Weights of a small GPT-style language model, trained from scratch on English Wikipedia: width 256, a variant of Muon for these matrices.
MLP neurons of a small language model. Each row is named by its layer, matrix (gate and up: input weights) and neuron, and shows model dimensions 32-159. Each number is 200 + 30 x the weight over its row's rms, rounded and kept within 0 to 999. A neuron's up and down rows have the sign that makes its largest values positive.
Before each neuron's rows, "fires after" lists the tokens most often just before its 100 highest values on Wikipedia text that the model never trained on.

fires after: ",", " such", "s"
L5.gate507,255,176,213,192,173,178,209,191,204,213,220,197,105,181,213,214,192,177,242,184,170,179,157,232,193,211,200,222,169,200,206,224,151,278,222,198,185,178,185,165,161,220,185,182,216,181,143,180,157,151,161,255,191,214,186,208,229,195,187,246,199,240,193,177,215,186,272,167,173,174,210,193,246,219,181,189,218,222,194,222,231,229,214,204,166,218,195,188,187,180,203,146,177,217,214,163,187,176,169,196,169,216,235,193,225,207,224,176,226,173,220,198,185,192,240,225,237,180,219,202,179,186,117,247,218,174,217,208
L5.up507,241,217,207,197,224,190,201,203,176,176,243,233,197,246,202,220,204,176,148,162,184,171,121,232,236,243,239,262,132,224,223,216,284,211,228,186,184,183,234,208,180,224,202,191,174,259,225,263,196,199,213,158,236,161,220,200,245,214,210,204,184,184,215,160,207,197,191,220,191,196,245,272,174,176,190,172,209,213,194,154,253,217,206,206,211,153,213,149,203,185,191,184,254,186,197,225,221,225,225,193,186,161,190,149,211,170,198,220,192,156,210,232,227,232,141,231,188,237,226,221,173,198,124,239,158,189,217,168

fires after: "2", " ", "1", "5", "+"
L11.gate603,178,138,165,236,202,244,176,199,161,178,236,248,232,120,209,181,261,186,179,213,124,156,233,183,189,236,177,243,228,187,212,234,237,152,186,189,175,178,188,218,168,217,217,195,248,206,191,173,222,197,167,215,215,208,182,163,179,189,227,191,230,217,221,207,181,175,219,209,166,217,189,185,187,192,187,270,220,164,241,194,236,168,188,196,183,214,208,180,237,208,212,158,207,142,212,197,179,258,260,196,241,241,221,178,260,257,197,196,163,172,228,182,206,211,168,181,177,243,173,220,241,170,214,143,174,187,190,206
L11.up603,202,219,210,195,174,236,211,167,254,200,188,174,164,257,179,222,224,186,224,235,192,144,183,204,205,186,172,224,225,230,251,203,188,221,234,160,179,184,196,245,223,197,206,198,163,223,204,197,212,297,173,203,169,211,208,177,170,193,189,215,191,231,152,176,222,168,225,200,190,206,241,204,199,233,210,230,212,227,233,238,161,230,161,216,235,215,176,218,217,278,220,215,197,185,228,230,169,220,155,200,171,184,241,167,184,219,194,221,182,190,216,167,188,178,256,203,198,255,162,214,156,244,206,168,158,161,217,202

fires after: " N", " M", " n", "N", "al"
L5.gate531,185,182,196,205,153,174,200,189,135,234,205,174,157,198,243,187,178,215,180,190,162,197,206,230,202,145,247,213,163,258,165,212,180,176,234,198,220,237,237,173,165,198,198,213,225,214,185,234,231,146,160,178,161,255,231,204,172,208,178,192,246,178,193,176,249,237,204,186,215,168,185,185,220,197,167,184,134,142,219,174,250,223,176,216,188,151,169,211,221,179,235,244,173,213,203,184,212,209,186,234,195,225,159,227,154,193,246,192,223,190,213,173,205,176,172,179,234,222,214,196,250,199,183,233,243,201,214,163
L5.up531,190,184,235,246,217,208,215,186,194,245,195,226,193,217,207,209,220,143,234,208,247,214,194,189,201,225,203,206,190,167,215,194,122,171,180,157,206,233,222,173,205,219,188,229,155,147,197,216,211,184,146,235,215,201,238,177,201,246,188,167,185,167,219,181,224,177,198,212,235,213,229,174,202,196,168,236,179,197,291,200,194,173,232,175,168,186,200,247,252,172,211,242,192,191,198,216,147,189,172,250,169,216,221,190,212,196,201,203,208,279,189,201,209,217,248,194,172,202,177,222,209,194,157,201,209,221,186,203

fires after: " University", "p", " p", "uc", " P", "im"
L2.gate603,140,228,242,187,192,179,212,143,236,219,192,208,259,186,208,221,216,203,222,154,239,164,201,184,216,233,181,230,129,228,197,252,237,180,240,180,195,171,195,228,142,215,210,149,220,174,196,242,192,217,215,175,189,224,124,197,174,176,233,186,214,206,200,192,197,194,163,189,180,207,174,187,175,196,181,185,233,172,190,205,205,185,192,247,164,191,206,172,208,166,218,190,181,183,222,171,254,171,153,161,242,203,173,196,179,159,220,251,234,209,204,223,161,172,168,159,190,183,206,182,251,252,204,196,256,226,197,205
L2.up603,209,257,193,199,184,234,268,206,226,205,148,247,211,193,232,199,189,163,238,212,223,234,142,218,174,250,176,227,210,145,207,161,186,142,242,180,253,177,190,211,167,160,204,219,233,267,166,213,217,262,222,189,183,190,165,190,230,244,209,118,170,201,193,137,182,197,195,200,216,187,219,259,211,230,209,225,231,223,213,212,211,191,149,219,210,235,186,231,198,239,204,201,218,252,214,128,195,212,177,229,148,171,254,188,216,215,229,146,177,187,158,208,172,180,243,219,197,233,221,166,213,224,210,201,198,175,173,232

fires after: "\n", ";\n", " Website", ")\n"
L5.gate593,177,229,212,209,171,158,204,189,200,208,210,185,153,188,181,217,204,193,224,224,195,248,235,187,228,207,219,139,197,183,184,204,188,164,270,169,187,171,207,217,245,196,153,216,235,149,125,241,187,229,197,184,203,180,182,191,208,218,169,201,193,181,189,181,181,217,195,200,175,170,164,201,207,218,231,224,259,183,159,237,225,130,160,155,229,170,227,155,234,178,270,165,191,217,174,228,216,185,208,187,200,222,208,215,198,207,188,214,208,194,195,177,225,171,136,187,201,240,184,219,250,196,146,214,213,199,196,220
L5.up593,213,208,216,196,217,191,185,124,260,190,205,189,158,190,230,229,192,190,190,196,201,165,142,202,187,192,253,233,219,187,215,188,178,173,230,214,199,233,158,240,259,176,154,212,200,198,259,241,222,187,179,245,222,210,184,243,194,146,228,162,137,176,209,220,144,241,229,187,230,170,196,208,173,248,212,232,205,201,203,175,219,198,149,151,219,165,154,247,201,166,219,202,227,101,257,213,258,204,237,264,218,228,194,197,212,218,220,157,218,224,204,174,181,223,160,219,183,175,206,191,214,197,169,174,195,201,194,169

fires after: "1", "0", "2", " ", "3", " N"
L5.gate98,251,206,211,178,181,204,198,135,196,168,204,210,228,205,172,209,157,228,214,213,184,177,229,156,192,191,225,220,214,240,197,197,229,253,158,177,249,192,187,181,197,167,244,192,192,203,226,194,206,159,191,177,209,172,218,259,191,195,154,197,191,216,209,210,230,255,170,216,188,199,176,189,210,236,228,259,194,167,256,190,290,177,224,172,228,226,239,167,214,226,191,197,195,168,269,194,262,201,187,213,233,220,219,211,174,162,205,200,210,218,180,129,240,193,213,149,148,168,167,189,228,221,227,115,181,208,208,153
L5.up98,208,210,177,175,111,207,188,175,241,173,199,240,217,238,226,181,169,198,207,258,179,239,212,218,202,186,220,269,220,239,219,243,158,177,243,197,194,210,183,230,154,188,195,213,212,226,167,213,169,196,220,227,208,209,142,255,193,178,224,215,236,271,209,173,142,222,151,151,125,220,230,180,177,248,258,153,159,150,197,189,242,174,199,181,187,174,208,232,207,272,160,193,160,198,174,199,202,192,115,201,156,190,175,197,203,163,153,186,232,215,198,196,187,232,176,172,147,224,180,201,243,170,211,210,170,209,176,207

fires after: "1", "2", " ", "3", " |"
L11.gate380,124,196,242,216,200,215,253,129,212,154,173,215,211,252,246,215,177,229,201,203,211,175,208,194,214,169,210,250,195,234,163,173,217,172,227,170,193,196,198,188,182,129,182,222,174,246,153,152,180,183,186,159,210,242,191,228,220,204,205,217,170,210,186,205,229,210,205,171,234,190,205,185,184,173,178,190,196,188,229,171,223,202,210,203,235,236,220,217,211,231,140,190,193,155,245,173,204,225,154,151,153,153,208,196,210,198,198,252,204,143,216,176,206,171,140,213,246,241,200,158,193,218,235,147,167,223,131,230
L11.up380,156,248,237,178,190,180,269,185,202,218,191,183,233,152,196,200,203,223,195,226,198,229,171,204,235,118,262,206,218,212,191,175,184,195,232,193,169,153,171,205,149,214,194,197,246,193,197,226,184,190,198,137,211,239,175,220,189,170,246,232,199,271,182,214,209,157,212,164,206,240,243,184,235,205,223,221,146,179,205,107,211,183,202,214,161,212,222,151,295,206,202,250,198,190,202,221,200,201,235,139,182,178,271,223,227,232,223,241,136,219,194,184,216,204,237,177,223,252,171,190,170,198,227,224,187,206,157,230

fires after: "2", ",", "0", " New", " U"
L7.gate195,197,204,236,196,247,135,156,236,305,172,209,172,211,187,171,167,165,214,195,224,218,173,213,222,172,145,177,244,205,204,166,176,239,245,210,262,187,191,228,231,214,192,217,184,105,205,203,274,174,185,218,221,166,218,197,212,206,203,183,224,146,183,157,227,234,182,200,202,238,197,208,240,198,173,212,211,216,161,230,232,262,245,228,181,112,152,167,171,209,187,140,182,235,127,252,152,225,205,180,203,221,228,186,207,236,231,158,164,205,194,169,181,254,149,216,219,184,190,184,225,222,233,208,185,193,156,191,199
L7.up195,156,249,193,217,281,177,185,190,167,253,185,162,167,205,206,242,195,168,183,180,178,197,198,203,176,135,239,236,170,175,174,200,206,214,197,172,157,230,176,241,171,185,193,239,161,207,141,192,183,214,206,148,192,173,166,208,263,142,218,179,187,251,199,161,243,179,190,245,231,203,194,249,266,211,166,229,193,196,175,199,267,194,182,211,156,214,189,198,215,174,204,215,241,224,217,236,207,200,130,194,198,160,212,142,180,189,156,184,219,149,172,229,160,197,192,191,216,172,243,226,148,185,221,210,140,227,209,224

fires after: "2", " ", "9", "°N", " |"
L12.gate513,216,173,208,268,187,175,182,202,209,232,195,156,199,183,224,218,221,152,213,221,159,189,200,170,242,242,193,269,198,188,154,185,171,201,98,217,168,219,208,225,153,155,221,234,184,243,222,215,206,175,167,220,185,187,170,147,183,220,184,140,202,231,174,183,194,174,181,246,169,185,145,198,221,200,188,186,139,180,174,213,176,204,266,192,172,219,170,228,218,159,240,208,176,181,296,167,191,215,212,202,266,200,196,176,191,248,225,197,192,251,206,187,210,192,178,170,192,210,209,195,181,213,203,219,194,207,219,199
L12.up513,162,219,218,239,205,209,214,213,215,201,186,196,189,184,233,205,240,199,161,190,162,183,178,205,219,228,220,231,261,139,174,201,207,210,184,160,170,199,195,250,146,189,226,228,213,191,216,156,220,287,223,198,170,232,190,182,176,186,211,191,205,223,155,207,153,314,194,185,196,254,150,207,198,195,191,198,198,212,188,205,200,171,206,217,208,242,236,121,229,226,222,170,189,199,199,224,176,152,151,232,235,262,185,194,206,191,161,233,157,232,237,201,185,192,222,180,204,142,183,273,179,189,172,177,201,183,200,183

fires after: " |", "\n", "port"
L5.gate159,160,204,191,271,215,168,199,225,265,191,149,210,236,170,231,142,198,212,189,228,221,241,191,215,216,210,226,171,193,216,230,224,200,189,216,188,161,223,204,191,159,178,193,251,188,174,184,173,239,225,209,203,228,234,173,179,249,208,180,192,205,157,172,194,199,168,187,209,240,171,110,262,209,170,176,216,180,198,177,204,237,164,209,159,167,192,224,245,201,172,185,255,179,274,192,187,221,253,172,193,182,237,243,207,185,213,204,235,224,171,163,120,215,259,199,191,211,238,196,227,230,196,180,217,225,195,199,179
L5.up159,204,208,205,246,195,214,203,188,241,222,171,194,221,217,193,161,232,179,211,197,163,167,152,168,185,281,222,216,211,206,217,169,240,179,200,203,151,196,206,189,237,208,209,247,209,241,171,178,233,167,226,199,185,196,238,213,200,169,221,164,179,224,196,179,152,208,187,185,177,166,268,164,154,222,183,162,150,223,228,250,197,223,231,165,212,159,224,209,158,170,218,171,201,224,90,150,237,235,179,245,188,196,224,212,191,176,237,199,161,188,235,278,156,197,216,184,197,204,204,201,224,175,190,195,160,215,194,213

fires after: "3", "4", "5", "2", "6"
L13.gate124,98,203,224,213,156,271,253,190,175,287,217,217,231,223,152,187,198,237,205,247,184,193,221,229,218,255,206,212,132,208,227,201,230,168,162,214,263,223,243,223,214,188,197,202,205,188,166,165,221,182,177,185,185,241,221,241,164,195,221,168,214,171,253,173,265,175,201,198,134,235,214,180,264,220,223,208,223,170,140,220,216,210,191,201,115,226,261,200,219,190,190,199,242,193,157,181,178,204,195,238,256,194,205,181,198,247,208,191,170,179,229,218,187,207,225,114,186,191,229,177,195,209,212,224,219,160,217,184
L13.up124,198,206,293,215,208,177,190,222,223,185,188,215,196,245,157,207,218,164,196,195,220,190,181,225,176,200,199,230,208,168,179,243,223,208,166,163,165,212,223,196,213,184,210,207,236,180,228,208,234,194,182,191,165,202,229,204,203,205,247,145,215,195,268,179,200,161,225,184,233,230,190,244,226,190,193,185,240,216,203,200,249,246,209,202,218,218,253,176,181,178,206,241,191,167,182,151,205,197,186,142,171,214,210,152,219,250,156,246,195,178,248,222,233,218,142,192,165,123,185,225,200,208,222,168,196,192,217,214

fires after: "\n", " (", " is", " was", "o", "\n\n"
L2.gate259,183,196,235,178,240,204,198,216,187,193,186,230,218,213,218,179,218,169,222,180,197,258,167,218,204,233,173,171,218,248,206,222,232,209,209,167,201,186,223,212,193,185,244,228,219,189,172,140,141,207,214,217,220,199,261,267,224,245,251,191,187,230,175,143,180,266,230,199,202,196,207,256,195,144,183,210,233,232,205,209,215,191,193,187,213,191,233,194,194,211,183,168,145,224,177,207,192,217,216,191,193,223,245,157,197,165,192,124,177,233,201,135,189,210,207,164,232,201,170,111,224,166,200,226,148,218,198,216
L2.up259,161,220,188,197,153,183,195,126,209,199,201,222,179,214,231,113,202,177,162,182,217,224,138,191,162,202,202,154,202,174,206,204,182,177,210,181,180,262,227,220,180,194,190,233,232,193,188,231,193,242,202,170,203,202,192,157,191,201,202,158,196,225,210,168,201,206,122,211,219,104,214,199,190,159,151,140,166,268,169,202,156,194,157,206,271,212,243,217,168,231,227,216,175,212,190,199,237,239,231,184,225,237,202,185,230,177,159,194,166,183,295,188,225,222,166,186,198,216,209,145,180,167,194,230,179,203,195,266

fires after: "2", "1", " ", "3"
L6.gate353,212,167,192,169,191,202,128,130,193,234,190,174,199,212,178,186,191,284,237,156,182,191,210,204,225,218,195,181,185,194,226,228,215,157,185,203,169,276,210,223,202,186,235,215,193,213,186,152,180,227,212,220,209,242,247,217,207,170,196,218,184,213,229,155,199,194,234,147,146,214,209,185,256,263,266,149,190,146,192,224,241,213,230,202,175,197,187,177,165,206,208,204,226,176,199,162,200,271,214,141,215,202,178,186,217,261,196,213,165,194,224,226,211,143,169,229,238,229,231,195,203,167,257,207,189,199,178,184
L6.up353,247,211,298,214,244,197,176,181,201,198,192,172,136,196,219,198,239,245,236,245,181,210,190,161,185,143,189,188,204,210,166,228,237,200,201,189,150,173,181,210,185,202,168,157,210,208,231,183,218,216,223,180,199,219,219,226,188,206,210,215,229,227,257,202,196,197,216,205,187,233,249,193,223,193,278,146,167,180,197,228,205,248,264,237,237,153,169,180,229,254,206,188,211,212,215,198,226,242,205,149,157,158,188,203,224,234,206,230,212,185,202,222,117,172,218,196,235,234,197,214,236,185,219,215,204,255,229,219

fires after: ".", ".\n\n", " \"", "H", " o"
L2.gate21,219,144,190,224,229,196,192,206,149,170,168,193,150,225,242,213,212,144,185,179,187,216,226,221,210,202,207,173,176,188,195,251,196,231,195,252,143,238,191,190,220,212,206,151,187,172,197,157,211,192,196,181,205,172,232,249,196,194,187,226,199,206,186,113,185,239,188,189,175,181,212,178,205,181,223,190,157,224,105,209,226,194,223,173,224,162,194,198,144,186,167,216,243,214,223,228,230,189,173,186,160,191,214,203,232,209,236,175,160,191,209,194,156,175,230,220,173,168,135,200,213,155,198,198,149,206,243,197
L2.up21,169,174,188,239,229,217,259,192,197,145,195,242,191,190,209,221,175,172,169,214,225,178,222,201,209,158,254,193,208,208,199,204,215,207,200,173,215,188,227,210,196,169,209,157,208,214,195,191,185,178,264,173,152,182,153,234,155,196,196,191,208,207,135,229,164,208,236,187,193,230,193,133,189,196,214,189,232,189,171,144,260,209,157,190,175,184,206,186,164,208,210,196,236,210,228,211,207,194,185,266,227,209,223,187,228,218,162,208,178,174,158,135,212,239,229,156,183,191,209,185,159,186,191,183,193,154,219,251

fires after: " b", "b", " B", " qu", "ab", "ric"
L2.gate421,217,176,159,226,200,180,193,193,139,229,186,190,203,248,190,167,274,182,225,259,172,233,199,204,246,157,172,142,183,184,195,233,138,182,137,215,185,208,242,190,154,230,189,195,240,206,168,158,208,186,184,150,222,209,202,175,212,162,230,245,201,206,164,192,184,172,187,223,160,145,214,209,216,259,216,177,237,249,208,227,208,200,209,263,196,178,217,261,193,175,177,222,179,197,169,177,204,195,190,222,210,203,206,200,231,186,219,213,190,202,237,170,217,235,206,209,180,170,192,174,172,204,229,200,183,160,221,231
L2.up421,213,156,161,196,170,257,211,162,188,231,171,187,221,183,256,209,275,230,235,163,203,207,215,158,203,245,193,172,192,157,198,130,177,206,232,211,201,201,218,189,186,207,141,207,205,232,191,143,147,169,213,168,199,220,191,181,210,131,199,168,157,204,196,201,203,193,192,237,210,192,214,195,242,197,199,169,174,188,183,224,183,211,271,160,243,214,238,207,155,189,162,222,171,192,214,192,192,145,190,210,212,180,211,180,222,165,162,201,192,170,228,208,221,187,269,175,219,188,243,237,175,274,207,209,213,220,182,200

fires after: " ", " under", " (", " |", "3", "4"
L11.gate148,168,166,231,200,182,219,175,173,165,189,175,191,201,184,204,272,201,159,227,225,200,219,206,211,215,182,146,183,181,182,163,195,187,178,208,208,201,262,199,186,189,137,170,243,250,178,187,196,157,200,204,160,243,205,196,159,182,256,179,184,178,207,194,154,203,164,230,215,151,234,196,231,179,214,166,192,236,200,153,177,231,199,176,156,163,172,205,237,171,190,134,175,212,177,165,183,227,253,249,211,145,216,245,212,200,220,209,187,144,246,182,232,158,212,220,147,213,177,228,192,257,186,225,150,251,196,169,179
L11.up148,177,200,124,243,178,246,225,155,223,236,182,159,199,213,156,166,182,168,154,213,189,206,203,225,226,190,220,150,198,152,195,233,270,203,192,201,208,251,230,261,231,125,185,220,220,239,204,197,192,228,236,168,177,183,193,213,226,161,201,166,173,208,234,223,200,188,212,196,251,208,218,191,236,215,190,222,203,176,166,191,226,223,187,216,242,242,193,157,263,239,150,214,247,223,176,206,219,217,191,183,174,209,224,169,164,242,233,157,254,209,181,241,241,173,222,178,219,182,239,196,225,223,233,198,236,202,192,157

fires after: " ", ",", "1", "5", "3"
L13.gate476,171,229,259,193,257,189,226,156,263,222,177,230,187,214,229,218,197,210,273,204,189,199,216,246,220,219,213,284,230,188,173,188,178,155,193,229,175,218,238,240,141,213,231,170,215,193,203,196,212,218,205,194,201,209,204,172,232,204,188,198,180,211,182,218,229,132,243,153,192,201,238,248,231,245,194,217,218,200,186,193,213,209,209,214,205,130,187,182,160,219,213,192,150,182,190,223,215,171,228,207,231,201,146,186,195,183,169,222,228,199,238,190,189,205,259,204,222,259,174,159,208,175,156,170,234,206,191,199
L13.up476,195,199,234,116,162,223,174,210,205,169,175,247,207,201,217,197,149,173,210,197,187,240,190,200,186,238,213,232,191,193,158,216,230,192,147,235,206,251,175,203,200,214,205,189,174,226,237,213,174,209,163,170,224,170,188,208,218,227,201,241,173,151,316,177,168,134,213,217,159,194,223,191,212,241,190,181,214,197,200,200,216,218,227,236,223,134,245,190,200,224,191,195,177,175,235,184,215,204,206,196,184,219,237,181,179,210,185,165,225,205,253,168,206,177,218,190,170,238,233,179,201,215,221,214,205,153,185,223

fires after: " P", " p", "P"
L4.gate528,204,239,233,176,179,259,173,207,186,227,205,175,199,159,181,223,205,217,188,188,248,156,218,257,210,237,242,236,195,166,211,237,185,179,227,188,157,187,183,253,235,214,162,193,242,202,182,192,177,201,249,182,208,191,170,220,202,142,234,237,222,212,127,245,180,191,210,182,217,138,177,180,239,182,186,221,247,188,180,166,259,205,184,201,175,172,230,182,197,163,177,203,176,184,234,161,205,260,182,197,205,161,243,183,202,247,244,262,168,212,264,263,201,158,196,172,217,200,188,187,211,234,252,193,180,264,160,163
L4.up528,222,228,193,197,179,179,219,234,267,196,219,259,264,203,215,182,227,180,174,184,184,225,226,173,181,200,214,203,243,174,185,163,216,219,230,216,178,240,179,206,216,162,213,206,268,237,160,200,149,222,219,181,185,247,197,189,211,229,194,219,200,189,267,234,193,192,180,270,215,230,215,215,224,194,195,192,157,213,244,159,210,143,189,222,226,173,176,206,223,196,186,171,199,226,260,197,247,226,242,156,225,152,177,236,160,202,237,247,225,195,151,205,201,181,191,175,201,230,203,245,191,224,170,190,121,241,189,156

fires after: ",", "0", "-", "er", "1"
L11.gate209,149,130,166,240,191,203,172,194,202,224,241,226,153,270,238,179,196,196,212,180,219,184,223,221,213,210,198,207,224,229,182,241,192,181,208,198,215,193,197,258,190,200,205,196,202,202,203,195,179,160,203,176,191,242,227,189,180,153,179,178,261,206,172,208,213,161,217,198,218,185,155,212,203,190,198,271,154,139,189,184,230,214,223,238,183,189,228,201,162,174,240,200,191,184,134,208,179,180,207,169,211,209,206,169,211,235,201,187,221,205,254,231,135,264,178,208,211,190,189,246,112,201,247,189,192,198,203,187
L11.up209,239,174,179,242,215,195,218,186,223,193,187,281,258,206,138,148,168,199,178,239,191,174,179,153,240,210,233,212,158,210,210,143,173,250,208,195,172,225,185,148,218,202,216,195,173,242,186,185,182,183,220,182,232,231,196,257,206,196,208,251,244,188,182,204,190,233,239,202,223,176,200,205,160,193,205,267,175,189,156,196,201,185,178,215,253,203,168,232,253,180,166,197,230,181,176,202,219,225,212,207,200,225,166,241,167,199,258,163,218,212,231,178,237,195,185,211,198,146,162,216,201,229,159,183,175,223,257,161

fires after: ".", "ul", " S", " s", ".S", "s"
L4.gate86,222,186,213,195,233,214,180,179,252,201,179,127,187,221,190,195,178,252,214,212,199,160,213,193,159,177,240,256,168,197,166,164,162,191,232,171,235,231,207,207,175,155,249,172,181,194,229,182,217,191,168,233,186,178,140,128,225,231,181,206,225,162,166,156,171,187,223,243,238,158,214,190,258,212,152,224,250,204,229,222,227,216,222,219,173,184,205,223,139,144,193,162,198,194,210,193,242,212,241,179,153,199,199,199,219,140,185,197,185,266,229,185,169,169,207,215,244,184,178,169,216,151,212,183,245,252,182,232
L4.up86,174,215,231,221,179,159,152,192,197,190,172,213,156,168,205,191,229,191,223,241,197,254,135,205,192,186,228,219,217,222,279,263,168,188,171,156,167,209,256,259,164,181,212,216,164,203,200,255,233,218,212,191,183,137,206,190,210,225,250,196,213,142,121,255,231,233,191,167,133,205,221,170,182,183,177,188,222,185,206,207,189,187,207,147,223,139,228,216,187,215,232,196,131,218,199,163,221,173,181,175,199,181,183,211,157,181,214,204,212,179,175,230,232,234,181,192,129,157,205,217,168,240,203,244,204,224,167,230

fires after: ".", " re", ".\n\n", ".S"
L2.gate663,158,199,210,176,190,264,189,275,235,160,176,226,175,177,223,204,234,185,211,260,209,198,182,205,237,239,208,224,242,233,213,198,198,177,149,164,200,227,222,221,246,180,231,232,176,177,204,226,194,219,164,150,165,228,198,238,220,214,194,221,191,145,181,209,162,180,191,169,210,244,248,193,164,219,238,173,183,183,211,207,155,168,273,174,213,150,242,219,198,198,253,139,217,233,185,166,179,219,208,164,212,145,203,191,225,221,188,170,201,183,204,182,190,264,229,194,172,164,181,206,143,159,211,228,160,174,180,227
L2.up663,170,191,165,224,212,175,187,208,221,178,224,214,193,198,194,169,216,132,185,206,270,202,215,157,215,199,211,197,187,187,200,207,176,167,188,187,244,170,258,172,198,200,212,189,176,245,161,186,263,164,179,173,168,240,221,191,136,252,208,257,175,194,209,204,167,233,258,247,187,203,243,201,153,172,206,237,209,292,210,199,224,167,230,198,173,153,206,230,143,210,202,126,245,176,166,137,221,123,157,196,236,205,161,205,144,164,197,167,189,166,174,137,218,217,192,237,133,198,163,200,209,196,192,140,144,187,255,238

fires after: ",", "5", "4", "2", "3", "0"
L13.gate499,289,180,203,233,222,157,187,221,178,239,217,195,171,218,289,143,190,184,212,193,190,213,199,225,210,182,269,246,276,195,201,278,213,184,217,205,147,228,195,179,183,212,226,171,214,146,245,167,213,143,169,163,211,213,186,194,169,245,150,216,170,226,200,193,260,210,197,169,209,197,259,187,241,220,194,229,190,169,211,199,201,231,238,200,181,221,191,286,160,138,125,220,199,236,201,171,182,196,150,220,124,202,199,151,179,195,167,194,190,255,163,218,259,217,150,198,210,172,182,159,215,196,183,215,169,155,199,217
L13.up499,175,173,178,151,197,137,227,225,204,176,210,218,223,171,182,171,167,180,193,218,248,223,148,169,224,203,188,232,152,231,183,153,180,142,238,147,195,284,198,172,208,209,191,218,181,216,188,199,166,136,186,193,233,185,196,183,211,212,196,190,232,205,193,175,212,168,222,137,176,211,172,196,268,193,223,210,213,185,199,174,224,198,196,211,239,200,194,163,206,211,229,166,149,191,207,282,191,242,191,207,171,160,221,221,185,222,229,188,162,158,227,222,226,176,215,207,165,178,213,243,207,236,166,196,239,188,225,155

fires after: " B", " d", " N", " b", " Que", " Bel"
L5.gate699,224,221,207,228,168,182,220,214,162,221,152,214,192,204,223,222,204,174,147,144,186,233,166,214,247,172,189,196,227,195,213,173,182,238,188,248,250,183,217,166,215,203,164,214,240,178,145,212,175,184,222,195,233,196,184,158,210,214,180,240,208,235,216,209,220,212,199,186,184,210,234,206,150,258,208,293,171,224,139,210,173,206,178,165,168,178,155,243,231,230,221,210,189,236,226,207,220,206,150,177,134,170,207,236,240,229,174,237,222,202,196,195,183,146,234,181,190,203,200,206,179,219,142,221,167,177,197,202
L5.up699,190,187,170,229,160,189,136,168,189,168,253,247,213,176,236,206,206,217,179,225,257,201,202,206,187,209,242,217,228,201,224,150,196,199,158,226,181,236,228,233,174,154,184,204,150,183,223,173,211,207,217,218,236,233,253,190,217,166,191,203,190,175,161,283,158,162,208,226,156,180,233,232,219,206,253,152,159,195,247,203,163,174,218,175,210,183,224,242,176,181,245,193,209,178,242,234,199,176,170,207,193,230,216,205,195,175,166,238,185,174,170,200,224,206,186,236,239,159,207,186,204,234,142,167,219,194,205,147

fires after: " |", "-", ".", " No", "|"
L8.gate191,196,105,165,207,199,241,175,220,264,235,186,193,219,192,231,228,268,177,192,195,217,166,228,198,187,222,201,131,191,144,183,149,183,202,227,229,186,195,194,165,305,177,197,238,215,160,200,153,194,162,181,147,195,217,218,212,192,173,166,203,223,187,170,195,166,223,178,192,164,252,201,257,168,200,215,218,226,219,136,186,264,199,234,245,212,234,248,176,165,231,219,173,171,196,169,138,197,206,192,180,191,133,148,223,176,176,218,184,212,220,183,200,209,204,215,163,253,199,201,166,142,219,225,210,206,207,217,206
L8.up191,220,192,290,219,254,236,187,190,202,180,169,183,177,189,208,202,202,169,216,198,227,181,178,173,214,178,195,204,196,236,212,194,236,186,222,182,189,217,210,209,177,247,197,206,182,222,177,125,139,213,241,160,165,163,185,213,143,213,213,206,198,226,171,186,204,208,189,171,167,226,220,215,236,232,202,181,205,217,195,185,169,229,177,172,218,166,203,225,229,235,268,196,196,196,226,170,130,197,231,218,256,233,172,188,148,190,151,207,195,230,202,230,152,217,199,188,213,236,190,136,191,228,196,209,272,134,248,230

fires after: " C", " c", "ian", " N", " T", " n"
L2.gate447,275,187,178,263,159,128,190,189,164,170,155,183,192,159,206,194,186,226,176,206,191,208,190,174,173,224,154,196,201,202,219,237,147,230,217,198,204,200,189,209,169,207,219,171,240,189,178,173,182,239,167,242,226,211,184,192,198,207,206,190,177,217,165,193,207,173,244,229,205,175,151,170,215,176,201,248,190,165,199,169,225,165,254,219,238,217,191,168,170,165,189,187,202,176,235,184,190,148,168,228,228,175,163,233,206,201,191,175,175,255,295,189,183,168,157,123,182,185,225,197,173,201,246,198,232,212,231,174
L2.up447,178,176,179,221,180,182,231,194,149,263,174,190,168,242,206,151,127,250,222,186,168,188,169,210,221,193,189,243,191,192,161,166,208,236,226,187,193,196,195,188,243,236,180,183,151,177,177,243,245,168,133,244,278,254,254,164,191,194,223,223,204,181,232,247,141,155,172,159,219,230,194,206,218,186,204,197,227,202,240,131,182,294,239,196,160,165,204,287,231,199,194,169,189,197,208,193,173,184,235,208,203,208,186,193,206,218,207,231,201,204,245,225,226,195,215,185,193,170,210,210,199,219,226,190,191,171,185,186